Weights of a small GPT-style language model, trained from scratch on English Wikipedia: vocabulary 32768, untied embeddings.
MLP neurons of a small language model. Each row is named by its layer, matrix (gate and up: input weights) and neuron, and shows model dimensions 0-169. Each number is 500 + 25 x the weight over its row's rms, rounded and kept within 0 to 999. Numbers have three digits each. A neuron's up and down rows have the sign that makes its largest values positive.
A block is one neuron, or neurons of one layer that tend to fire together. After each block is what it responds to, as a language model described it from the Wikipedia text at the highest values.

L7.gate390:507487479503486482488526537564511506478506494453470501523519521496465516470522489505534492513499487497552542477541492523527527480480501530519527515484529497471500528504482526484507554550539484496483439496540530480506502476491480531495522466483539524523522494475528490532456452505518539500497526482494467528519500466501506533525507531497521503451484545435512487476521489526484528528469478505500487472460504475462474525460483559514493471497492490514456506499486475538490521486486503498472506527486531492453523503
L7.up390:505479514512489472529518532479545453484503475488497445446475511467484486476497470523550463497545495536496484491496503506508488488518516509509480474510462482528496468496474526507480514472451495487510471491501502441507497487497500469507557509484474468505493486547466469516481462483514520475495484513495512489490507475536505520571489500502454520491502510493502498520511502543405578476478477551515506493452470528464494556504497570481515477528498474497510545518508434508497526490479450439499534522541534453456484502
Description: Past participles in passives. Past participles in passive or reduced-relative use, usually followed by by or a date, such as created, founded, granted, led.

L2.gate112:497463501510441502498465507514500491505493510495452457487492516517485555521490491490566518512456493510514513515487505439506522531510516490543524489468519491449481471529507471500478507488535473508476481489516439475458514473485503490528482478463476504499532496484510485468481486491535475526529541476485497515483508471466497503509499451483484548515512492460461455471533512469492537522571490456475506512515484507471462520509444522483524512509538493525486494523518523532522523532488531518492526538490502515484510495
L2.up112:482494449482518513485422517454474474525501506489513512475454474544481543481498518495530514438436519491505516496488507503491491507516509472503466499499450469500484475516493510497504520519515501506449484508493479505479530502509472508534504492520451514478491504529471496507488492503529492562504493505540471556516474496510500473497453539491458474510537462468503513469531463508463497496528505491493501473502452464476472483523457464461470490516525491461497443510534522508537526472501470515495497466467494505475522528
L2.gate794:455484507535487531468491498506486506532473514460467492455552514507488479485528479491494462478447455493536478517498455489505496520507494500485527487526512503496477521481507502545476504507506486549491485519493497530497480489550517472485543511530494514519501518503528509487511470497502501511512501447513460459512454512489494534489498518537484514499570486491495472505503512520465496493497525523494496514565475435472473541518503437490505503525451533473494505522484519462525484507516483516465538498575506532553533495
L2.up794:487496532508537449525504492485472450427529493495454460511472461466505473493477515465485444476493488502472452495495481530514516471494518516489522468471494462471514460507517511526509531503497515494501516549505479488460492500508512534530523520489500508517478478491508518518490457524441458494474509479540481516541482498477483523522540509534488516506504522515495492468492547471509460475461513479517483496507525471503472516505507494497475527504509498483521529524487481503545508508488510560454524503499518480449504486
L2.gate1192:489457483480508491528482484491482507508468449519475499528517519452488491514466524520504471516451475527513502524450555518528501508496529522535509536478529515496484494551473495485493510487545514515525456527468518518457455489501508505513507529534528482493501505507502517417544478472485444501495457521475508493564475525495511533442511514467469494482537490491493458495539499519517493508473450442501481509526511516508500496526510473497446472514508468494491536460521500515520523538527480489497507510487513506478503502
L2.up1192:478476506489530531484507530515477488499517486495496494501441497472504490463490530475513520485497509496502492499479495503514491500515467499456521468472485526481499478561487460533501472466546479494476463526435537512497469476475487487513509543517532461467544447515525508514494480510463488491484480484507472463493491529458513512461478502508525533483555500527522450484486552482518505504569533473459516493481456525476504503489506449550511511480535492517503473520491519458486565488493459504469532492490506481476503488
L2.gate1260:543468479518529476501456482511531524492547487467431504531506503522501554481492519549518474527471507510507518461485504499538511478548525501488465511517492494518479502497498529510496473494472476504502510496512480506481527513490483510517513488519465522499507465510528533500504509489534498494502531472522506496484492489490475492496511512529506475501495486500521464520493515491466507525448460475455482476508495555482542473520507459491506474514526493490517494503491488511545473493502487515487485487543490514517530463
L2.up1260:491544483514456511495441505499526561483512478464474506515521492503538513459491522521518453502480482513486500472505484521479538473503521541518524532504472503531485496485495527543508512518476492509545495480562459519513542449472512490523501525482477486488513510496509554514488547444532486474478511487473513480478527516510501475521516507499512518493508501544522502504531525495438511521491501485463426458524471503501510474503500491505524468498528486509509475492487502499561513461495420462476490502537476532516524477
Description: Digits after range dashes. Single digits opening a number's second part, mostly right after an en dash or hyphen in ranges such as 1986–87, 853–869, grades 7-9; also list numbers at line starts.

L3.gate113:488475495479492519464502476466485487515524503513503491519494472501476475504511505486517491431436541498525510481515472513485490534507533534502519498522501536527466438509509544536499532519480498490507479535496482475460517528508516564449461510498516530504520511522470528488502505468517487519515487536464566501512512500481500486462498529500505475513442477499537492494517461538502524528494508501463530521508501516504462529546525475508520530492511501509497506510499503537469494505515540467482498486505473509505507450
L3.up113:502474545499471477479480519478512485543476515488563500468497511467492510503454482476510508534468489461465520472552553473468529507477469509515498480494510490471482510494500566478466525517510513476472508467510494476510531494531525487524554515498461512507501488483511509511515495494539494526529525509474467503467499522462483447455515488495552499478523460496486509500511534504547556495489482436494521528493562500527498509538560491482529501535491500530477543478480505495438468477501490531513437477521484507532498441
L3.gate146:505517500457526472508491509481531495510485501522486484545528472511460498534513504499466503516513496479488480483501513487474505490486512525487483504488531483492500500454539474517526545540524494502510506496506534498480461549477481501540519475508504494473518477501510508509515539521500479494500463507519501496505522505464510528472514473546505502535516492494531549498445534530493497474504530494499554490467500506526519509496528475509460476556501521487500492482464496501488506482497542484496487467492459482549500485
L3.up146:478461500468495494515474488477539467464490503490470467487502519502489472514529497529490509543552498535503526515519514467541498520516514502542500495532504510510467498520453503531464505521513506465519501530555471478495515505468482531463499484499517489480497498503540493464506484527490522486486528482553510489478453516524489535422497465475485487496532508511513489469542509523527455493496485500500488468503551475510496466491503503480502475507501503459501456516454485509523490487508431489513446524479495465534534464
L3.gate895:501471504534497469518503467478476455437475524483497522549565488502535513515479511485547504502476489481472488526500476471481500529544519563549479506462480517489478537512525498522539540506481473474490495514496518530505515509498510474514502518503455510505536500484533528499480481485478478476491521513510559445464491487519484486507527501534477496525546472494537501509490506507478446520445497465512442465509529498484484496529449497458502576512503514503491500500488524518499506496484483525483489513465489526467516468
L3.up895:496472466501543492501493506502516491550484501526508531491519536548432468515488505459431491470530489518527513503506566497513485457521484513488501509517501485497513497455442498502500501488520524524526491527483543488511505504457519475479512515506494490492521500515502470473518499488477503491473525536482465513521522516471572531494484528514438556534488484542518504489513465489449543504507519518546449489496497477484459519486501511462474501507462529466514481519508521481489489501489464435518556497494470474526552487
L3.gate1215:523522498465526504483516466550479509494511530516493481503495469477515531494449508490521476474458518513502526480493496513510489514497518498529523486521521500462527494496538523485530534512487472480484460508470488509501529538484482508532522506507508499550480493503499472496519511506506504486483477519526501499530491537504466472469490505483544495493533531463541496526497481515487483480474483525512516539530505486499550513535467500483513522521517448467537502537487502522451545489531479505421518511458513458485537508
L3.up1215:508463536432518483482481486551500501501521525536489529492518497530499528489501523532534529510515467513484535483507504443500490499481498519511512506542455496468480503474463470465527485498448482476532467501508493538505518525501493499492478475509455497508480514500484485499534491461489556510534489550479532471539473520507473460480529490469483504514481529502477480550535518515508540521510508507514512489547515553506505510503533534487507523504486495481494507485484463498509477524523494523498461472494472499488485523
Description: Leading digit 2. Digit tokens, mostly a number-initial 2 starting years like 2002 or 2014 in lists and tables, sometimes a second digit as in 12.

L3.gate944:485497523478468527561524482501448507477530473529492507499477511522567520503534501566493485445518529512539508523488519464508518516522479529539465504538511495527486454500483509513493530508500505485520520501478460496529530505503533470488552529526511527479470493490461498492483497502544533507469473454497512519470476528520491489485563508506547497511479512525510450473519483456466512477501496487508482491490468425530512461549466497500499491521472497528533516493492513516555492501512495469459514490508538461513463493
L3.up944:486505509497533491488502473503498500520524524535490506508456516496538481500490531525461495530501505544511465510524472498508482507512501492461500473503491537514444502497485488483472486531510481493519517569486490485492488484494483488517489465485437492489460452530451468517468531523561432511456481540516471458501473486500506478477520525546483531491470480470466435499517504434489515464430490494481502500523481513490549487498471500480564534499468499472501464475505520498522534521483471503443517484517528488525519484
L3.gate1001:467475512527520516525554526507500517516492457491496496468511511521511517498512535468516513481500486513482487506531484490529524540519471519495469485512497493538528484501512463513504497504513487498456498517445498493484481442500514492495474489502501510511562529559496507478499484481514493552491521546520455474520499511480494520529478486525485496496551528498503517513541493475447548515529531513553457573549523499536496484512463512481524482455491516495520520519517501511541486510506483525525513490525509495531514471
L3.up1001:505528541525487507531458488513437533496485523531519519488496534546524521536494477512472523482426512506513506493545539500499452537475509488505442548498483493495509522495526460493518491456532489485497492516510530521483506417547528479463457501478507490467505486547471510502486484490504489484479497502519506486467444459469507513515517508484450505505513520473470513525498491513484553528551472526507463491505527493520507511502512509514490494497486494474512518533546550490529474508499503511540493520504498526487492471
L3.gate1145:498496475472491501492502552517533475481496537498508472543472537468513521539516465488523494532515476486522488531537456501481573524503446478492454464468485529536530500463504524468526497503504531484491495514494448502488515470487502491524490455470538487472485508517515509494481524467535517455520480514531477530500496500479481510448492499516487514496492505480466481467559462476488482494491530500478474499497487484476470487528513487474495490511484530488493502492512490495452444475484544496476502504526487496538520511
L3.up1145:485482507445514480470456450471530465524504526494492514452495494498495500513517453523519500530518467526509494457511516519520511488505450505474463496490491499556506468462483494487481521475470495489501477491550498508488495458521513489532494486495546535461484488492492512480499474512474533491511503456451489515514514480482478537466463502544474523519492481502493458494498497461522501490460529477522510510545486508469491534492507482499493510486488513489508475462520499499508473493469501497486482517551499494517522505
L3.gate1335:497533487519468488478482519524483491520509474477479470507497472484511526452494433477526499523492466460517479483483501472493477514523498506484481474467496512514525500479497520494526529532472469486484523488527508493506482496521492494516521453505520494447545501514538533519475524504518494484526513507431494510540485492465531503490445499526476481505496477492487510493528516539487517523484506511475490506502462454517451483522439496438484551462513560539522530489533488509502494476450469484460468514517548475488482502
L3.up1335:488484502492513539519500492509477523534516488509450513531487477515530493507506471495511505505484513481449478435549502505532531502502482476489497462500491534500527493485505505518522527486548529498498483503509467516511528507530497503522512528466521559477480531490459506475540525491490475494510505503505488529510490524485517508471503562513472528520466502502445505521525470525519533478494484489480497511503466514552497483503490509473517518497557470534555515503493486501504451518456529501436502461513514444518457505
Description: Infobox and table structure. Tokens in Wikipedia infobox lists and tables: field names like Website, of in end-of-concurrency notes, newlines after header rows, plus some first-sentence was.

L2.gate301:538505508504459518547493491535500504515500473511504532491543534484480519529461466455515519473497505494491474477492464544515541482490511501506458516487492505492542475537476510468513482514504503502500536532538444507533479486496533506529504518501499506529470491443527471489526511479470519522494506565484460498540463527491536501468521507502480515523482500532458460480463487478510553475487516480477557513493509499473523456501497493460491495531522493508511498498467484524493480479511474485508434528537499493483517494
L2.up301:517535444502463485550489521500483500533503476507503485468476493467477517489522467490452506473515515504492448512478506509523515514487546527472525494462497535476500507537464485473488538534537494495502515502505486479497504508488498475511520474488507533522518469507480557527482465552521537488504545573476478495509470495506524530548506515507525481503455558503557496490481419482544530507485498482496491542494522536506449479530486461453504484506517520504522523472528531518492481536491504509481528505485524473490513546
L2.gate447:489511461498526490495489544521541494486495493490544530487472457497503511444506500506484508492496510485446490532457501512553503503531513499505508470530546468541496501482498516511502516513498431475509500481544532528520504510530486467469504536492518483520490490489536498465493505482498486499466503505504491468503469510522522476553515510499495554542525530535485522523524531532487499493546516473556503503508522494485508548535524532503501511476471488540496528482519495480497487484465444473528456501482506502520516484
L2.up447:517524473444494524530522511546545503435509495501528505513480503463463496470482519507468485485537501508521450527478489518558506475536528539500482483509504497473505494527491491529520504470530472509501500537500517493487477500539523491507518522545492525524531517476548465504484505494494494510528501528501449485481437459483545490530514503483496541533490514511474506434507491531499560547533472488456534511463511460492494492507507477475493488511457477488518465519540510491487495459494466546498491515491516495544515549
L2.gate973:493498520507455471501537515511461483474539494540498471452566508509513500451491512504539476524525512508486515527465469520487494506507494501506484475514467492515522504540477491500516559525504509521497507505505489509495497480523500467493488514493532511501529471518521493500529485511565483485523517509491472519509477507483483505476533518588478486492481557493510480490481475510453521488486496491512490458467494506481518478456494444493534491515463510553514508474513520536523500527469485497476513473453510472554490514
L2.up973:489497509500454527552542544516508490473543475496454507498476477526483511508468537469522493561510503515500500526448507504533478470504524488496542466538506554520458481491464523478473493506497486472511473483488498504503517510526516477518532501511498496506537498528523502510475527487509514509550484552497468486515520537470467457476490539493474498466523499483521454546504507531524499506502504487470491487517477517505519454494519482465521482508502473512492532539519512512545498463533517507489471496512487489506479535
L2.gate1302:518509487501466508509459487508530464525492520462493488507527532474497481525464484480501512483452486525459442505480495504541505512509513563504459497465466507489512493542477466490511508506522515509490472547496500520504481439512491486478510498514527519494506483518480441495495500497473483517459515512507525495507538452458484493497498507521457498484529533532494506511526523498521523493542468450490515503514467449482512509508479516465463497469499481501485513529504490490491485490509489488471494498479567488522504514
L2.up1302:500517479509496496466493521516488524474532537501484506476499528492501513494503479460479504462461518506505511526513497490491541477519501524516477505493443540496485501531421476506501532477510492461546509463507526493515488462506465489508540525539510531478478500526482482506481522489513539530535487514511501494477496479471455487529533513516472507511532521496471498561455558508507525500503482479538473529514491500515485474470539506525512546521432494456506504505473476531495497466468489506470511483482504524505467491
Description: Passive origin participles. Past participles of making or starting right after was/were, like built, produced, founded or created, before "by" names an agent; also weaker on table-header words such as Location.

L7.gate1281:527543517465540487521498453501481494526470481487512509493533525466509525484483503546510486479507523522513476525488511497507547465465500516497474488546532489491507512508491493515520484492480495531552525515457505529521513485493492480458487515475430511484528514530504504499497504506497523460503496513528515472520510497524483519513493499488509455521473513517523446489496495501480515498542499518476448492479496479505538517490487549502502501499501527508526518518517470476497502496497476484535515497473435513555501484
L7.up1281:479491530504524488496515490472481496474507572483490501469492531535470531475479469512516478473472485506461500523536500524516516513494514514477497496533528501527543500501529464530490497509458474477495507530502514492500489499498525480474459509524490486520498493483491496488511568525539488471533458503482519520535480511475499535542470498518492501522530488479517495489514483502474484512492487503498474558508494520444470486522516483472510494502485481509492490521468539539530451533497474507536494507475505484449554486
Description: Year-initial digit 2. The leading digit 2 of four-digit years such as 2004, 2019, 2020, in citations, tables and dates; rarely verbs like made, leveled.